MLP neurons of a small language model. Each row is named by its layer, matrix (up: input weights) and neuron, and shows model dimensions 32-223. Each number is 128 + 32 x the weight over its row's rms, rounded and kept within 0 to 255. Numbers have three digits each.
After each neuron's rows, "fires on" lists the tokens most often at its 100 highest values on Wikipedia text that the model never trained on.

L5.up737:116113110111152057082176196077141182121144152160149149076180127140079073109130064154093122150138132121178160132143119152146135127118143080106199078149117154103153084206106167154089107138056095085102081111128106107113157158146113186102175095114128123146114084132132176101120108167125142192122143109142070162185090164104098170126154097154128159102085091100107128147149142131149102121107134074090104173162113133203140170107146099105117134123132099186124147131161154094121116083088105156123165104091001131098161153126088104112071140136202074148186115069092113113079104096190157102
fires on: " is", " has", " was", "\n\n"

L5.up1609:210096114110089152101114148144125145142144139155044152151110160183113085115110089118129109110119069075099135137156177105127103140084123176131171138192144166131139134187066152159141148135084104199127068144093117074150119119153123122128123077132164145139158155120157126066146112163119115153151125120165162151189063134135100162098124125153092189100096078153146111128175130097186129165128190115135164105121140149111069128059116109090161139135120117164129081106092103118082122119096146138155114111113131110111133094106074118118116133099164101119105099091179172119136116145156167124
fires on: " |", " was", " is", " one", "("

L5.up382:126091129131174075169140113114086105150125135179086121088089106121145122079135122150131126129178166140086184157123112177156130120126097148144171105193129099194111117080100139101109083177086085127117171136102131078081164146073058100161160177108095118082125126128109083198147160161175118121151159169157162103102182161111144124103129137105139102135067061143134079077096081160110129096151113121118129160062107116159099110125073152114141253062144100127121109125128125142143101110152138111124127092164078157115118138144135147198162170128104175169136123120227071118171127074194085110
fires on: ",", " addition", "ing", "ition"

L3.up1909:112158148149134127193131124122123118064120111127060140124117109106122192116114126105115158127085163118156057148132109055159103103092080102098154107114140115099095135156165163113119103064078139130124136129105154121147073186076168172138162103049051162053128122168120132069117142060117118124096115159122115118106090160121105131074163081161167140138167139140174093154103111123097136104145138160126087124131126116052163124077134111135108093109125104111125120142102129114155155144092116154144091129083163125169082137109085164180149073096098076150117121123190171131161115149122160105
fires on: ",", " at", " =", " athlet", "(", "leg"

L5.up1803:171066170063165105137139102060125106107137155076104151095151094187112142124116032151149167135108154128141086161159076120139201089102154164172154120129133122158091066138097088148084126099167110186107178138131148161139120137138121168120143108159104142146172126138088115156113104076152153095087081166206094163133117159139149148073137064107145136154155067114117121136169168109146151121070096183110141080117138233077113148148124030061155171127145150114136115103121102132148159158111151146115079119083086124114101081168086145087176129117126098148161131084144179106099096100153122133
fires on: ",", "rd", "r", " name", "ad", "t"

L5.up399:131054114133142051125113180132136149161119094146154187139149086092126126121089083105143145168155165152112106118125081136178134176086119130116096112087157131131151138127119158042074111090079076074120047125131114112138156162149075091167127075175125158117104035184127170208128144120100131148104164117116159133211100136052120123180118134180154110140088117188132073112110157166140111136145158123118145142092118106109140126138142154166129147120118115209157136127154154148105151114102132153072125146091148115101100069149096191176088135129117079157106148099147147165139155158139175145
fires on: ")", " of", "ti", "s", "ini", " to"

L3.up591:164115107104136126125200178138137109136145130134137103093098142103156166135121152129148199161157091142119090144131172105151110123155151132091127154130143137174126134160099153118124140099204185167123150080158097065147155151122102119108148123145129109118177138145120092103149162119118095143120162170167123133088057125138131148094083111080178061064133134132117124172128099150101108133059081121173127120163112143129114105159049083153118150118103129124105192122104158061102205109095152100077115115097117148180111120143083201135203129156066207126140117178107182136075142132118127076
fires on: ".", "  ", ","

L5.up1080:138064129113138136134110141135143134159107139162143080113050105134180088125158148162140092079122138099185158129140131109123156115157112108118112106140110071141110173084146100097116113188133126049104152098125122096073095177078138098120152128143070105106128126117108138163145201161107115175143108152122209088140154122132069141174149104046136081120097165088134133142148121185089132066167104105122135138098156171159096208170161144188212148100131078171059132131067151161101132145140121127131089108152066138128148139125084187105134183091092148148119134138153083132122158111143163145
fires on: ",", " the"

L3.up826:124089087077138097102162142112116082130123141078141097111134104121157154145119160114093140105071145190129151150109133129180149106107118041086118104153135158163112112164110197170108146092147177151142122104148113082147193146126154068118129100090152122093206185149068150115063150116150139142121117123162113110066100117146151103123120125099170074060137113114133133149086116098079139110146116159183118144121126150152109146183116120101161189117107068156152122111117105098147139142105143152094184130136111113111140151169165092095145117131100174162121085124096158144128111113057122145
fires on: ",", ")", " -", " –"

L5.up532:071167130146164165121170132153140157072141149124120148140119084139111123087188144142142096154142150169124057166148058088163090078160109147133127155162143067111124077106120103140108083072127107090108086071112139148089088173187128124100135113122130130092136143135097176145092135095173098102118102140146148138084143153071143100163079104035143084122113101134146117172159110089136126094120141117114100194080175173109129149152062102087142146146155176141139105140040110106083205113149143134134159128169126149124121123129121143095148157148106118103148134073150126134117152139145134136
fires on: "-", " Dr", " 7", "y"

L5.up483:107206127127163105137140093120177131112155121113163092152145149081100103122135062115157110121109122109116092147119097077220155096112125168136125144118173071117119123151134072152142114088166166191102099053132141120105110179095071139130200060155149131090177107180111115105147095125149157154108122097070060114115074170120107117149119143143120109157102107148143131146162132177145129087123091166164133153114129112082149108105115112136109107102104151168101131126081136132137163125116157142145180116081129132133090120144169097148165194147141104175165110116127150091149138124056145142
fires on: "_", "'", "t", " at"

L5.up388:171160096125102096137142140133162141085132184126172121147165106142120169159116131118176091136093148135124151147149156092177087143101128223098072130124159107101101124138064077132168104161105123109132119077099149180142139111149144134130128137127079107101170076137062124160088135091139145158144125126162104127149173134145140168179126117085154113134164102075122168160116104199105054095123133130050159114125119144100156127159119118092104178133139127116157093105100099126128129204165195144096158111103149150179070150146121213128177131103135107137131222152164152080175118078138130137
fires on: "d", "t", "r", "y", "el", "l"

L5.up1024:159120105185155106158140176135103145176097111116118128099060122197177094180165165113123171134061182131099147128178079126184107092134113149086101147155092051082129125110092150113119130156104145127078157175104137150107156179067091116161153086113090119107146139151149108078114171109164155139108142155136163120125180108087112201110100108130171068076142085100155196115140119105082125086109128153141118155070097162078130190120136134145162120144088120175099145161088141143122146119118112162095109082109113124175145179145117218187174130149085140183138112136160097150117061128137156112
fires on: ","